From a checkpoint of a small transformer trained on Wikipedia.
Architecture: LayerNorm before each block, rotary positions, biases, untied embeddings, capped logits.
MLP neurons of a small language model. Each row is named by its layer, matrix (up: input weights) and neuron, and shows model dimensions 0-255. Each number is 500 + 25 x the weight over its row's rms, rounded and kept within 0 to 999. Numbers have three digits each.
Before each neuron's rows, "fires on" lists the tokens most often at its 100 highest values on Wikipedia text that the model never trained on.

fires on: "7", "9", "4", "8", "6"
L7.up967:483489491479505501482480492494476504525478475484498480477509426472485471479474497525516497477484500450482514459476443503478505472454513497503478500495497475495483486490478457495467491437494491432469469454510472461484484492478505429490495453511480501511513453505475447473497492500519480513493470450488489494502512481491514476499477482497447497501466481472465496508461493458479472519470500487460461503470478477510468455509482483495486504460489502482473485469439470478494458504480455503510455493466473493493511486521480495485499475497484463495498487483481498475479472477485480504457504487507457460494464463477481523460505410481492489488479473478493492482479460489468475506479506490467453498480464477477488478472488496493477508485500499493485483485454475508472509445505498

fires on: "ot", "\"", " single", " video", "o", "s"
L3.up70:524494494518447524468506467487536522528514446489501524486491410468496502499445478540482517502484472484500501524494556513482419502462539480517511506488525494526494468515508475502474499503493512490513475470527481479532514515549476436490504491467512483493512550463505492506466514508471466506519548509518476493465497507531532513502499503463513489528481480504469489548497493467475526515532495484480489487492455494481515479520468467517490466495500554531493491469544509506496437475500482480530489471432465477510509463523469529503528523507486506544523455518493482513486509488483495472501492494496498469458514503480508500479448457518493508506507477483502520490493477513497492493539454517497517499478494520476499520459490529523493509461550488465474503509488471488500506442478504

fires on: " re", "ly", " most", "ically", " a", " t"
L11.up974:539436512490514457512494529492499488532473516486518524436526525499485500525522469490511447533498461493476482498549512539481491497491510546490529485464488517476507500502522505534530469499527532462547506452508499457530499504500538497495543505516516438488485527477486518468473507574525542468518478483500493527462529499527516519503515481499482524507465501494526480522493451518488500494495480511505470488520494463507539473494482508497513497552483531573479499493465484493524502479491507489488526471472516509483503518516485466465537467478487545497521508457506463514479532537509476494458458506457501515495495485509544485487519509545510528495502483494516527495500509489536479517483472503522508477515455469489520545526493509461529510518494498529497450509498490510534469456442512

fires on: " as", "1)", " most", "ust", "2)"
L7.up742:523472466545509490543481535528484479498510529458522496486463464444511527504533511495494501471510542507523519507486502492493484520493530489502522446434542476485501446494531494534486482479518488471519475527468504505534481499484555517460491504507491520464499491504536513483463513488515504484471526517484468522514531492520538518529535538495485505486501471537519477573504445547449458519474519514489439476510458510551475501494512530535492552496494508520540524504540513447514495480491489522475499530483512544497537511524485482496528482424498534493480482561487472508517500510498489530548480513505493536488476497491504513493506498468460506520503502472469515489506479503485475504515499496520492505502493540462498473459520501492505475465497507514477468502509473497496486491476530

fires on: " |", " instead"
L5.up735:504506488498509466491511434494487486521536487459473501477471457460456510496476493475493498469495497457492523469542518461517487438544527496531494503499440533465507476437513494438504497499508512502515488485473497513512497523472486511504464510512495495503447519485455535499508494485471520473497481460558484506532519471516526514528504499532499536513527503488506479504473511495511488501502488472508493504503469473469501498497507521470472499443529476488502469498465500462469504515447503502520530448565472486527497514464476462481508475502498529464517512513519486491550447475520479475514486473519442464523498476500484483494468481538489516517511500507508482508566491490483503484430457486494490454507522513458494475512478462492514496490492510524551489487492482495503481504457503

fires on: " |", "u", " (19", " married", " Laur", "2"
L5.up593:469498483482527421466484455477501463511506475503531500470475465486468446488493516454497501506501464487485542496481458486487387468542478464495506478493470478487479478485478489481483485526464510454491483493495504465481494523483486476487523470488466501507513491439471476472499462472477497474479519441467501475510510498497512484510496493494523480497500506500494489507495495450536505480484486484519477490468472492513471457482507481471497465480529501484478461488489488468474476490494528458489485458531517479480482495469473485500510470483455510465502471515466474524519480518490506470483516475501505438488470493505509499494476494496498499473483485490545458494486489509494476492489487479416499460508478517471462482496477466479475465484488502446507493487451474514481514501501457

fires on: " e", "=", " character", "ing", "le", "ating"
L6.up205:494510522497491516479477471495531483492560498516482502487501497472482484514542485534506474525492473512521549471452443506486603502504485457504510483522498483521518532497478496535488512500532499508485517466532464489517498535526515481480498491465452499487493477465475466502514520488512525520528551496478509462495500492485499503491492491518466437523466507459518519497509478491542532471494492512504458521486539508493515502496495485500494498514549534512509527494494530475507513507504486425498504520448522489470508509517509504505474455432483483460519467459480496497491502497513451504472528513488488526527509512507532481476487463499489468528488504484517491486544507492441495479491463522462537529520439491529528523467514481514489544487512493529475497453494458496491548477477517

fires on: " (N", "]", " w", "it", "ference"
L3.up1003:531487529503492483538457524481526503502461508482518526487519483497518497491431484466501522457479500512512487512504553531545402542558459495519507482512518483461468572516467515537517502521540480462501466505500503512503499529515515513511511459454527501517497458487491468478494497499511527499455513486500533454495486506500507542501501506492514466489529544516497497503520503489473508493553497484500495501470497497521528505503568484509452481546496515528495554506464509497526516480502536533502485468418492478491497533511503437476495501511516489502478470505486514501494493501478488499509498491495490508488502492519532514529516550491491500488477474500560514517512488506520513481481497503452494448516475522501531514491455473521498486532511501463481528463487524536493510518462508

fires on: "ad", "y", "iv", "it", "and"
L3.up259:487514509494510518481539495545502489528517505517483505507508440508508507519505494532513504508523489484485522514541516493507586514511586505476507529494521503512507487508537488516514516494482521529483522481510520500540477475532491515472498517540490507507524486567514482510520491496487519502527525525528477515537486531546489494528492471540486502520502502457496506515525479515504513516500523504510509491519586509501474541478457499497517541499551522491506480532533497436501463508515471527512505505574516521511496488504517534505530513488472521493496499512510510488521489481530467476514504509541542544504532488537497481472490473516507497546516521501465505508511505518472484498507515519522551543464450528545515511544459516504568535485547507517528484542533475493476527483482501

fires on: " |", " at", " to", " from", " finished"
L3.up791:563502491508491520504495549500500535502509493535453520471518517471469496488503536524514489505504465480475503519510466499548504530489500482531476485511499512523519485488525506501545569523508521526488491511471524540485470487551475488534507508515473514474501523520546444465432497487506479480483486507516510530562553499471466501510465445453513507479531473475517513490536483450484477486508468503502483474513475535512488465528514486496496510501530505515492483489478490492462528511476497489474503505513546491460540479468502502505511464482480493506495510484543459478502518488517509501554457482504491548514504495511468528464461500485507512473491499504486476528485499517537520489485449558494515541534477460449498513470483533523499500483504515477523510514539460527529526508456535

fires on: " San", "od", "an", " at"
L5.up222:504488526451537510543462487538526521490481483493484510513488483491471537516460499477541507536486497491521537502526514489494592454505499504472504551502515527486496486540508505436516494471549490506471533503472520510516480523525488547476464524501459491523486501524473491518513463504479514507472457495514482509520455515496476525486522539474503483487537534517566538481506563502501478480526512479481506507512493472537496497480527535476496498517529504521505505506513493484481499506491502473504491510492493518525502474456482454518463517495506554523475483513523558468494433520502497503492485494476468519472473523480490519557487520497553479494507507519537464490475516499471527502486539504511488478488483502502517479502473534494508436517485509528438501515502543518524502540478500

fires on: " at", "ar", " cast", " where", "and", "ash"
L5.up120:531531515486510533508503486495497534519500495490509488512527462507495504523473494516519487550485497511536524477476489496513614495500535501477529556510511549477507505561495494502526505499502503538489576511492523517496512492541498530489506525531518494510509541586490501528513517516504481503509481487535507517467480552497495520495515503526483519496507519521557547488494553529492532506504498491494488522520484500531513531504492537504497535533541498524496530503511492516522495491533479538494496506566533525549501477498493463508459514506511534509515486507500513477501482470530488494505517513480533516514499510507526521541484508503534475535478531535527489487603520469466538507516524503503490527501502498540501517502483514539492501527507518557480512489518505522528502527467511

fires on: " |", "k", "l"
L5.up271:506529505487515448483468399483513460520489515485514491482494489512485493510413517443521505485486511471457527473494520472475509498543487508526492502506461510485486488487476489440464490521507519470524510467508510491484477518463505480477476499486476505523497467439446472502521479495486507476461496439503500466507529492492520499512486501510514484489517492503523489502453495469506497493506507473508486500484441505492444488507512515453524488464487496501463480476482485453490502513485526476492494477590505489480497489479492433472500476485488506489528484495505492503509449491474470459490504458518487473484472498494498522537517489510502488529485469510552459511530484507481487506460503483453498470521504517444505469540529464524506487481481521488518502508466481533500483511465505

fires on: "×", "ion", "ings", "ad", "ual", "ouse"
L3.up310:499508478478503476437521509478466496503471512499520499439492433496454488531519497534487501527494467484460511477499413455448559498463521513519507496487512482504539461509496484444502529441465488483471489515490481501530498488532500474443552507503510493489511578466524494496493527495532502498537492492489499510516471533520524524528511497486508541501464493466517479508510488498530489546419511496491490520481516522466511501515510465487488527492494482475535498513505508484469484497494511540502495496471499488487505526469512501482505495507508439500504461506452475500510462512507516519509510516520561486509504509503504463493465535541523497516472509488503514504505527524493528494487500511539538527435491460512507547490472449486510474522493498466499492512494485498526492510512497

fires on: " P", " F", " D", " M", " known"
L12.up322:490519488485489456509478495535517495551483498466493504511455508512461499572500515489512500529529469482483506491503509534496488483520499471497488541513498527503532501502450490491520537478491556473499490438472521514521505481517508493445500539506535474440507488525547471487461499501512502472489477543527480479518514459503512549491491490451488528492522436506504494486496502500491432507488517535507508473480498502472542498508550540526476500518494505497567477504487489522549477537468463489455496484530498452480520485504492511510482500479505533455534509508496508531522507452494538494528492481505508509520506514502477526475458510556534475455531481470501489429523488517500508496507509495511505508505489562473488495475527481497526503494491493485534525517478450510505496529525490

fires on: " more", " ;", " of", "uj", " success", "ol"
L3.up1011:494517475498531513515482532451466494492475524493499501474493471505502510539512482496474479523531482505515505466570419502505385515498517523524516509484510500461503476477496509465513508479468538531504485491511491489491483469545517523518533474494528500490514576514506543489516467510528507488518432521518534518517475499535526511518518514511543511487463515480522507506481507512553510495511473498515489495491439528423521515517529460484489537497512478498529522514483547525480502503501506515515490507546501495518503524480508469492477490499493465514500491499481471504525482484520538497493510492528490462533521533482484528507492501524506526487460520499538486486515509514512503514510532519490497544536489446497483526530581499505503496531478493490465520491482502540524471514520499

fires on: " st", " October", "]", "it", " week", " month"
L3.up16:488520495527518472487475510480541469520493501462501507490497505496457501462489472466472511473466520527491481476473507505520397549520513516492483486509515477468473507491487495437473497508519510484500510511482479529478493515498536546532478475475508476519522559496476507463509494507506519473475494470496508470499480487457508545500473524487545504490523496532473485468510482484498494526528528458502491493491462506490553501502554487515474482505454534522485511483476495535504530466477539542483485493582474476516504543511480517478519520504511467518511465488447507541503496478470515511505498471509515478489548484473499481551525515507499507485467506463553511534495518463495543480476509503494493507531509479473530537488531484498472437534469486482512508465482484506496511484545504

fires on: " |", "-", " of", "ing", "ision", " Score"
L3.up496:513507477526495533500482488487479513502490500492526501536478466504490482496489485506478485456538501531514500520481548496497354488495538507523512509488515483498502452495446484498513516493495490477504480493546510467493506560506541482561507507451489500501525550488517468499488467501521503494508510509524473529512523500516518479504522506538525475491442501508486475528520518506522474480577501494496486498510464539449484503517479479480498506485518508523518496487488508533482477484516510489519511499390505507514512523494493464510508481522515475511516503502512501497524522519518504495512527499514503449507531524514491540439496453554477492515498513498483488483466495529521469525521516524501502514524451506498505485535502525516508511499519518479468501516512472545508520483443491

fires on: "up", " per", " sub", "iv", "v"
L7.up841:499484441498511463503507518513492519515472474547529507497448490513538544469497562510502474526525480459500484505473502483465496487539470504518556451499512517487489545497495515495450513485488502540523462456487500480498538522444523508510520520482515552470499522513537487465445511521506504501480490484495503497542554478554514518520525474529513484504502519487496521503498536544523494486532520549495533501517480494479520490471515497476502502518433497455530490535477488473489455503471536470543497510503483499485485478509492495493564494517508499484519532510492512511493525537534454508477492504478494473475477493504478528499503505463501487502484482441502468511533481447532478465503513456499508533495511476486514507489510539532490473526521456493516512544474491488463507461514500

fires on: "ed", " for", " to", " with", " located", " at"
L5.up610:495481497508536482515528518481439528501483497501480465464499467437506500469515506514533492501538484529523497495486462502498481504450485465535496504463520470509495525486480518526494553493524485488510525476468518508567493507496461496497525537518542463475524508527509483510456488530514530478521520483518529508571534467485504494557534490519522529499519489448506514498514529514502433509512516520503446469481488549502498490513477504516516546477494506480480481474506531491505513526523510503443510527460503519423517472504525521498503511510490507492506491490493480533507485500550509508524473450473454496512486493486518514494450507489489520497480532527487502448523504521518547505456460460504509510501488506498493501508521518509477472522501564455513491504498523507462540466508533

fires on: " for", " up", " was", " be", "f", "de"
L3.up415:512525513484497461502509510481439507462462513515464473478493483524501492523567524498533477482538472494505504442520388487513456487518504499494514485473480499485503455459537483507532473483499520531499487476480509467460489488465480513523470500526496529507470480588504487468509479479515476468517401515478524535500509476531483487518516525538520521454505514494504522529469537539545467491454476498507539479497518491493501519494505497484482532457509467479503527553475493501513542513497508501481493507517539520514506504477542474466491460503502489460476477477523473508504493492511470509500513501524491462534495484514496533468503480495480481491491504506508485492520482515505505515466547481474488499523500504512500467542541502492535548509500477494500503507509509503497488498507475

fires on: " 0;", "ab", "or", "in", "iga", "a"
L7.up912:536516535431482522546501497510515462505451500529504498475498507478518493493463473478491518481466499489474509478471473466516475510500524510456499466496496528508500528498513528527476503510532492521481531492500509469525475487521496526488471495485441502462511463529497518540483525450482495495453492477451525485502475480520474511492501521462503524481559488488493515495466470473492472487510492503494488521462508504522500522456504512489504502514500448471498479495492493482500527502495426445494496476520511525517472520472510525502462413493499502518482473540505474503487498519518487532524509541480553493498507511521496480512516560488488475483465500541498474510467455489445470520481543499502463519522514493477478490477445505488494484495498485490509475502502542481459465554566474

fires on: " =", " cons", "=", ":", "ing", "ip"
L6.up523:504499490503489512511473482522502492503504501541529521490553535506487476491548515502536528535513485519529504499534457497498543512473500493500515484533547513505503520532481469534512483484493480467472495507529479534493533545547519480485527468495445519498570462482506449501486511510557511510540531487492531478532514489493530523519499514525504500492449495469482477479494475499525515485521508484517482509474529504504519518515500478503506475456512519488495514481516530488505536496520529483504493519378500473482515524499496544521498484505505483503491480480511519503503484488504515500500535527509527486545506499534511533525537526548489469506485491511527542513541528506476482516475505521454494520531492511522554520424532502507503551503491502496467536487518478552492551481493535

fires on: "0", "4", "1", "2", " to", " Al"
L5.up861:462476498424545441470502457497530459513514520501488516455482477477475496505428496477506487492469464464478532521492506486479491436534475528489508514504500506497509489489509494453512491509490507437468487475450498490492476499504480507482494485479482501530451444523482506485495497470475489496477478466483480501539476500508491516516479502507455495495491495477498525489511489482505466516478498463491478512469514480518447464487517514474503456486521493507472451498459475470461496491492489541538497495440505506493512498482479455512495523471479514460480501523477511475489442498495492501487487469503522467503437468470496498548499465466528513497496490491550460513458512535499471477471490475439467488437484508497487478483522501460493468475486512485516512495479486498469509500492492

fires on: " of", "-", " not", "y", "ov", "it"
L7.up267:484483485529486519480503555498460495498515484509486490536482492502532506508537483506502504514512508487503483531483538499497605501436531504532480541518515453538514487536458524517464487448512477526452493501547495501546487517467482476523523473513543482495500547498494452499487493507532512520515479538515493511518518530482493529500511487479483502493460503456493507505521506548476480506506511524474503456509499476476495540495471468506490534502477543463554514484489521522492493489514524511472461498505533502448506502545519504469519505495472480466513495472541521491460521481500534460497470494541516533437505487486515489459502462507483505497490488484498554496528513491483476464479513524532517488452479483492502466514497492513540478514516495501457512481505449481488509522446491

fires on: "de", " half", " was", " in", " average", "uch"
L3.up275:502562462474503491528484487462496479468480532511459486471505564513467533502498500501518495521502494452498504451496471482468433564532493507512490481520466505499489523478549502545515500511500527525517507471474496487470481458513492559480461493491496502488510487552504533512487530498521501484517485486491470482496488476517455493523500491490482506486524494483532520513519512489503510486478515500499534509520551478494520495478512545516498499500497482477495488515520514494531518514502500487511490516592506477527511487488531410466495503507538488508474463514478460500471490485474466522490508492504494488514468490527500511524486519501487510472504502504513466495517497473507524496507504502509502520533499486525480496517656508482507488486455512500503483486510529478502482514544481

fires on: " 2", "ass", "iz", "ic", " some"
L11.up876:485491521467476493544525506491514503473519504525495555468505530490491530499515518477506463497536488488496500551500542479519489546510506531514528494488484504551487490476477502540480502490503527502533482460510525570496487488469475499456482486480504471453461583475489438546489522529512486483524510506521448522501467484516492548543495498511511529483476533439475474508499483532482493477513476502515485510484490533470517493491458476510486545488521488513477498500503512450476493509489507518521503537483503550499564491515480468455528486490514543492498498450517483460501519500493531506512503533494509494490442575485525500482484482489479501509542526516524505485464491524533530476489512471477487491517507529521534529465496485543495477530519522487458505492506492520500512490518521

fires on: "s", "m", "ot", " video", "/a", "om"
L3.up851:488446483502483529519478478482521524511488480503499503514528487467517489492479498520484524519445501465514479542530498526469399523466456486512481536492522499512476489540506475528459494480478484492502472500534494474513515478547482473465517479496518488496546507488503468502487514504496483510492522549488489496491480514498501513497477489448443504490499458485463484503488471476463496510520498504484490496477517484506516479500456490527524444480481541497507481480552497510502454459507488479518479499360451471487504483521468565515508537530526488529509472535489490464461509500467484501495477510481501494479511482496525480504474455489480511484484496501492515503476485509511492493546479514512489515465488493512485502474460535532478503470511490487472504506478479510519531467497508

fires on: " at", " 21", " San", " °", "an", "ly"
L5.up317:513488508447501484493486483509521503469480505478493465484492461506486482490457477454527504503459510474529506505495470493488504439501476529490512575511517543482483474536495500443509482476492494499455534497473497507490499507511473536465465509515476486528489515561455510494533510495477486513470442505497469514485455511496470519473487527502467499497530521531528535462528563488462464510512515491473501515518509476529482497473500526463514494481526461517488474496472464517496514453504499541510501479505538528514484488459489449518473532519478506518470487517449530466491513494513506487527493475447499529499503484486500517587518483473557479494479515516499467527522530508474505502500543493495451484466482501496506474487442496511495464506491499499458514497508516517524500521467462

fires on: "ad", "ino", "port", "ible", " of", "ual"
L3.up209:502521489518480477436545526504473503521505504502536510469510469532519504534479485535478505492508514488472497493496468486493536539476551503530501500482526524506526500511506524477502521472520519495510518489527507528523507534502534477482544534518528511493490554498528518487496533481526529543541559531527532514525501571534559511508506467547557537529514500536505500514556478507474495521466513505517501512503524547478521527541521485486474537513499511519529501512507490500489487503511500557491508492502531501503520535510540550505515497507444463536506514501490495501524470505522492505490503507536573526489500507515513462474490521509510529544484521491523508497545481487510519514506479506551554539474531511512520556535477459499518517522529514495544516523532501470493493515500512

fires on: "0", "8", "9", " to", "1", " 17"
L5.up498:494476495447539447510486451476501448505503532468478507487487496467480481485431515501532501476465502457491554504498450472505520474535489508485484518491518496515488490484461487482512497497504513481446499435489481506512497515487494519500483499483471501541498455569473450500488515447491475518464498467479486487519471514476513528491503489520460519486510513480494505509500469467514474506483480476507466505484516487493483494501508511511512480487547484486475479448464478468477500470485507478511491460445505540473505497489492453501462503467485502484471451519512519490490449477492435493469492489523525458474486479468536450516479484475506503480478506485530485505509505508453460466500496492449496512468504530477514525497468489452491511471506537492502509473507486461478542491473452

fires on: "′", "),", ":", ",", " Country:", "ion,"
L5.up563:487482490511510494546456548504466484482485517508491497530487524459504456496525545531511474504508480519501498511513469471489478500458515481520516455503453453533531485493487522450526517517483509506512496532492479461526499512514520480495553494495497522480499482514520526472495510519537482438537531493504510535524508520491526529492531510505479484457505512505521462517523485529511445515534495533510483493461478479475489447522506476471482488524537527516531494494505518481500492469485500565472466509496539499495511512509518513528536486513537492478466484461583470489502448460497526474526443502528485500516475504540515493480519497496447524527519508476523512497500468507538488461509503517510531526520462535482487507523493504503510501505483450480511432483460471504493507444501519

fires on: "un", "eder", " before", " at", "ir", " from"
L5.up618:498518498543533506540474525551510523545540481501488493481519505483502482457469549553502516462524516493517475551496486495509508503458495493550469467481466493505504479500516490502518498479520557474511515504492547506548494488446474515491491500530488519448472517484550524489482507496506476493481468502530487541494544516497503474495518451478469461474509481474525476576515452471502506522504481528495478486503520474499460488516547490522444520516477488523508466515482519506531521504549462508517489518535501508482476529450528475509504469491452493452514541512530449469488466496501474485511521477506462504465504496541498482490494488496523477490505458521530517505493536520529504473499496527542509564525498507480476506483485483522496474522470499465502495532492466505492516501481502

fires on: " of", "ings", "is", "ision", "ad", "ical"
L3.up297:476495510520481482481535477514535472553524486474504533478538445506470527518440465525478519486500486488479523505537539471512429508546527513516480503528521501518490519504504497496545535514502497486525510468483499525543518499545507447507526499519488509498513559509506525506491520499506536497522555494556480519528497484513545520515487477520463486531510502521460482521504496497505516497502521491490504484471553488531528526484470470498503499519539522532491518483497482427488467498494481568509519484534516475514500500507523519519528517466471528538504479502488519483520458460525509489485502511524545501493514469488499476499503487522516504531483495480535522517508511491513515486490489527513540545448475542506542511511565463496512492488539504483562499540509488465509517470492535

fires on: " at", " when", "an", "h", " where", "ash"
L5.up738:500508503452517533532492530498526524447480534499510442527518500501479443480498488461521493526468523476538506493516476509487566493515459512456507533506502547478471481539485508476497512481472480543479579517500525500496508503501504543493504513486496479515507480529476505501540518509491511541494493512485494466497479499487457486469494518498468503504519523519549521493521553494459530523507496503516513523522495504561514522485492542489509529531503490491501523467477478536516510454519482510486484522495530537514494488468491483518482517519514501513478512510450531483473529513503505508516491495454494521486510530499534501575524522447562491514481502506501493517532523480449518509533536536485475472523452487523477496509469528540477461515462501548467498507527543507488509533482487

fires on: " F", " f", " b", "f", "F"
L12.up234:496482474502528487500468465496502545476501496526482483500522488498500534493508533497466483510499528517518496532506470469499507489508496445546469512522494446489485477455494518551467520480474466483543494533536523483509551459484515544513475513519527493455488532489514509509494475519475510482509498494497487520495557501547501514471550482518524495483447460478470512457503520521475499517492504486488514515504453466481521490489524493494473553533489523472492508544503476504530451508490499509490509459432481487539500492498484531526524496523502542469507526505521529487491510525505466451437512544510470544496481495501465501479522533527468502491497496454503479488530509500538495485475521483532556497494513531506510524483555448469507550530495475443473497510485495498503524483517495

fires on: " |", "ch", "ut", " to", " of", "ult"
L6.up452:525509520512443515508503462503444525527487513526508522520504488535519532511504547483514496496521483501495507498554495520495405503501558502545515498507516496497507452498504480491516502493501496470450490490541476521494513477509497482513508512508477498513493499526503474499474438543525508497505493508554503530513492525524526480512529523529528506497495478508497476515533482524491466463520522514464483482539502555510496509508493478541493531434537485454536503520508503486503501481538507504524505486445496534510513512539529498510545488529527517509515470477518522500510527509527490481479515474541541487520494489545483540460493483587503523489496508493512501468456519515502479497454536485558507553493498516486490466524498500516512529485527521480516511526496462558502490483462509

fires on: "ing", ":", " and", "h", "ze", "ating"
L6.up161:484493496478508522496469511516530491501516492516522479507500477474483486501536513515530496543480475516523529468492453516484574451510491502505521540536523461514502528521453475519482500474485480495467527497528477525507509527548521485475536467543448504507513467458449479509539482487540506522500524483476532461484503508479500506490467517496474466505461475465490488477517488499533513496527505501511456543476539503516514512509496505511509482475505544515514503519485502503498513497539523471507475476438497484480501493493462530542455508489491498499487530490479544476501495517490490476497522533504483506488497515524522521493507447485504441512483482546517493516569509498463488517518497520480488516528448508524549535462437517535473526515493466522451542458504501551513514482482528

fires on: "C", "-c", "6", " not", "ing"
L5.up439:488504478514513501483523484485493471524490525538467487452533461485539494497545525541538467520494472511522523499509412506502429541519487537525491495511510522513494526489525485537516508527492495505465487466500492495492491465511506458489526479539527522530517442592503471474502545503523509530517559528457514494492536507531483469509482479570498505475480482472460504512488457527521520536502486523515466519467558509493483508523493510551492501499487462494511491540499528488531533482542533511510519465460482504503511522518523481487505525473502485511509478533535487482509492494498473499476509504538541501523518507545538508519510489496500530494492500476488508505511479512501512500553487473495486501504541495517462516478510494513504541499516524494555529477501497538508531484481500

fires on: " I", "ing", "h", "le", " latter"
L6.up723:459509508457549507519484502525570468476540507520510463497528467487518482488487489487525508516466458516515534495489534506486527518506455496478548509531504477526497549526513511517493501476521502504474517499510469499534499517540530474507509460482451515500523444467480485518485498477492528535480519489498500455489489477505477479501498530510469531529490542502515499473547494464544541511456524514487504553480554551581496487492516507517509479508516557473453488461483503505491545514520478458501500506438495511477490481510481526514511491470482499518480476500463530483508503511491474488510497514505510532537512519521491507552490476478468472509511492539502466515501484515446492476553495510505513494530482491541549512448483528503489520479494492477493497480514496521500536474537486

fires on: " of", " to", "ol", "ar"
L3.up893:512486517496496505517535489478498511512504518499487531516537526526499499537478512513515498503520491519497506501580524474483391515493483546499508513508512524492521504489548513459520523512483512492497497508487516518524498477509519480535548524502525504513504522500506526473506488504514510519511471525521531559523525491511531488533523494555477523505480517534520511517501507520498502509474495506521513512495474541472488529498515499508496535504527505521506528550465514489506509508510473510508533532591527505502515507488527445503475504499529515493515484489542483491511495503543533536477515517519521523557509496499508535555489535528519544533501533497522498496499485547519517516481528502504506519477563508506501497541630468528518496500521529520516502535501495519510525504503509

fires on: " ph", "le", " also", " story", "v", "e"
L6.up12:476502509510504523455531503481486443539552496481492521515477465497484471522552526503476497555485566509514496508462478520482528503484500496484493508502542478511512524496535470513484473507515508512507505532501473504513514505453518503473523553496457497503476558482458501461522533501498514482511530489460483473499556511456517503490469511503527498530431496475488483481501512500527553518490537472531511516492534473500478507504461486504484486535507590491506489473495479525497507499512502482456474467468544478472507500505461560492501514501479471461555482479500532485489492502489501490507519494495501518457530501505511484503525440507500500522526517451494527513535489491469502498513473519484519493500509512488524492473496516479468554519541482519527517478491427526518526502471485

fires on: " |", " of"
L5.up6:528509494528481457466509430475487508506552489484503544485473476506491514533419522499494483508519497499468535488482530477478492547506525475538536503490467523487497476512502526496494507510527543464537498486509494497509470504507503491548510515490524500513501590488499490504469452488483459499507514473529521506542493530509510496525512478526509521494510526531509505522498503514500489481468485483477489490484444498447491487498504499511506504527547523507505489504487520473484478517502499489506466467568519459500500496508507446467488485497475525493559471515522487509512463466525490476479543462544494468512497508497505537486471481525466540508533507480570461468489484515522473486495487491477506518490533522506493538573533471491498502478511523453473473493464469483524471521480498

fires on: "ual", "ad", " of", "ings", "ino", ":"
L3.up737:500520509519499529496528510528497502515507513512520525518543478506493516531529494534491494530543511506487513526571501528499529565538571520518512493512512514504505486500524498493531534500521514511523511508516501537519513530560522502514517508512506511495533547539526542516495523514520529485532518534546497515538495492543515500545507531544500514509503532485495513531522507520546531527523521501504520485502545514508540515503527474518506528503537523533537519511542530476479482516512520560507515529555518507537539520496535516499523513478519520523499488516483497508522494513532530525503509529547525528504521530522499482499503538565516510518496490491530515510507522512526517520500520534529556559526485514529500531539602511515523486513519499496517491530525510526506531504513512

fires on: " also", " =", " U", "al", "le", "ine"
L6.up580:471524500445501504476507483494524486517497509507488469469519479432432486492495467506508454514477471461483531456559391491459468470533511501484510461508460509484509504487512467485494501468475484491507523445483482495501487512509516460482490486472486496481515430448493509506509521510501508511506496462486499454498492477485479486501486480508423455506466475467489494513481487492527529500504503504503470514485484519497503504494524511476493488471515489487497476492482517432487483497481490457522505472462471471500521491458460483495476502450500493480502519484483511496509454492507469464476497514492465503490491504526515480497478510494515491522484465472509479498499495511465489504483474530446510503541473467494464505497490446518500502464437487520518485474494474497476532479474550

fires on: " at", " All", " from", " The", " At"
L6.up559:482494478458507494520519521497541538570503482489479531478497516542469533509561495501499470529524467467509480471477481525507514487452502506541510496521485469524505506498487510540510578459473510534503504447494477539481506491485458520496500511473562503492512509525502432475489530498505500472489478502533445483506508547564509486508497484490515530471533482484503476561497486470445515511488499481500485490493474504489508494540537440516492492534481530518481504508463500493490502499498503493532536511471543500461491490486510516533517475473486515497562518466545508529493505539500474464525513541471512522518506503507487470499487496532431507488529476493512479475494478511508503486485475492503526498505476503497491477468495530496506502501513524456541471460517512494526493513444503

fires on: " to", "-", "ly", "ely", "ically", " of"
L6.up739:515441522496559505523478515517486493544499548508526491496522533517490496549535497520501512508511457459487479538513508474551488500516527500500493486529470509518492472498522479501493492486493500501506476486459493468483476518468518540521519498534518491497440505467522477490517523512519490453500483452520476524485503521534494529464541509459492496465480488463444523510499496473448472469513495505474492505498427508500492477520524470525479493524494530535472527471471489471491514525517485510497521473483518526519494471527496459487516501531539573509528521447518459497476487540469512528477482490481502521525511479522531494482502489506523548507487474464485516515498511519508522498525541553472523514529451499479512526528488455483514510510493502489474494557550485492538454479516492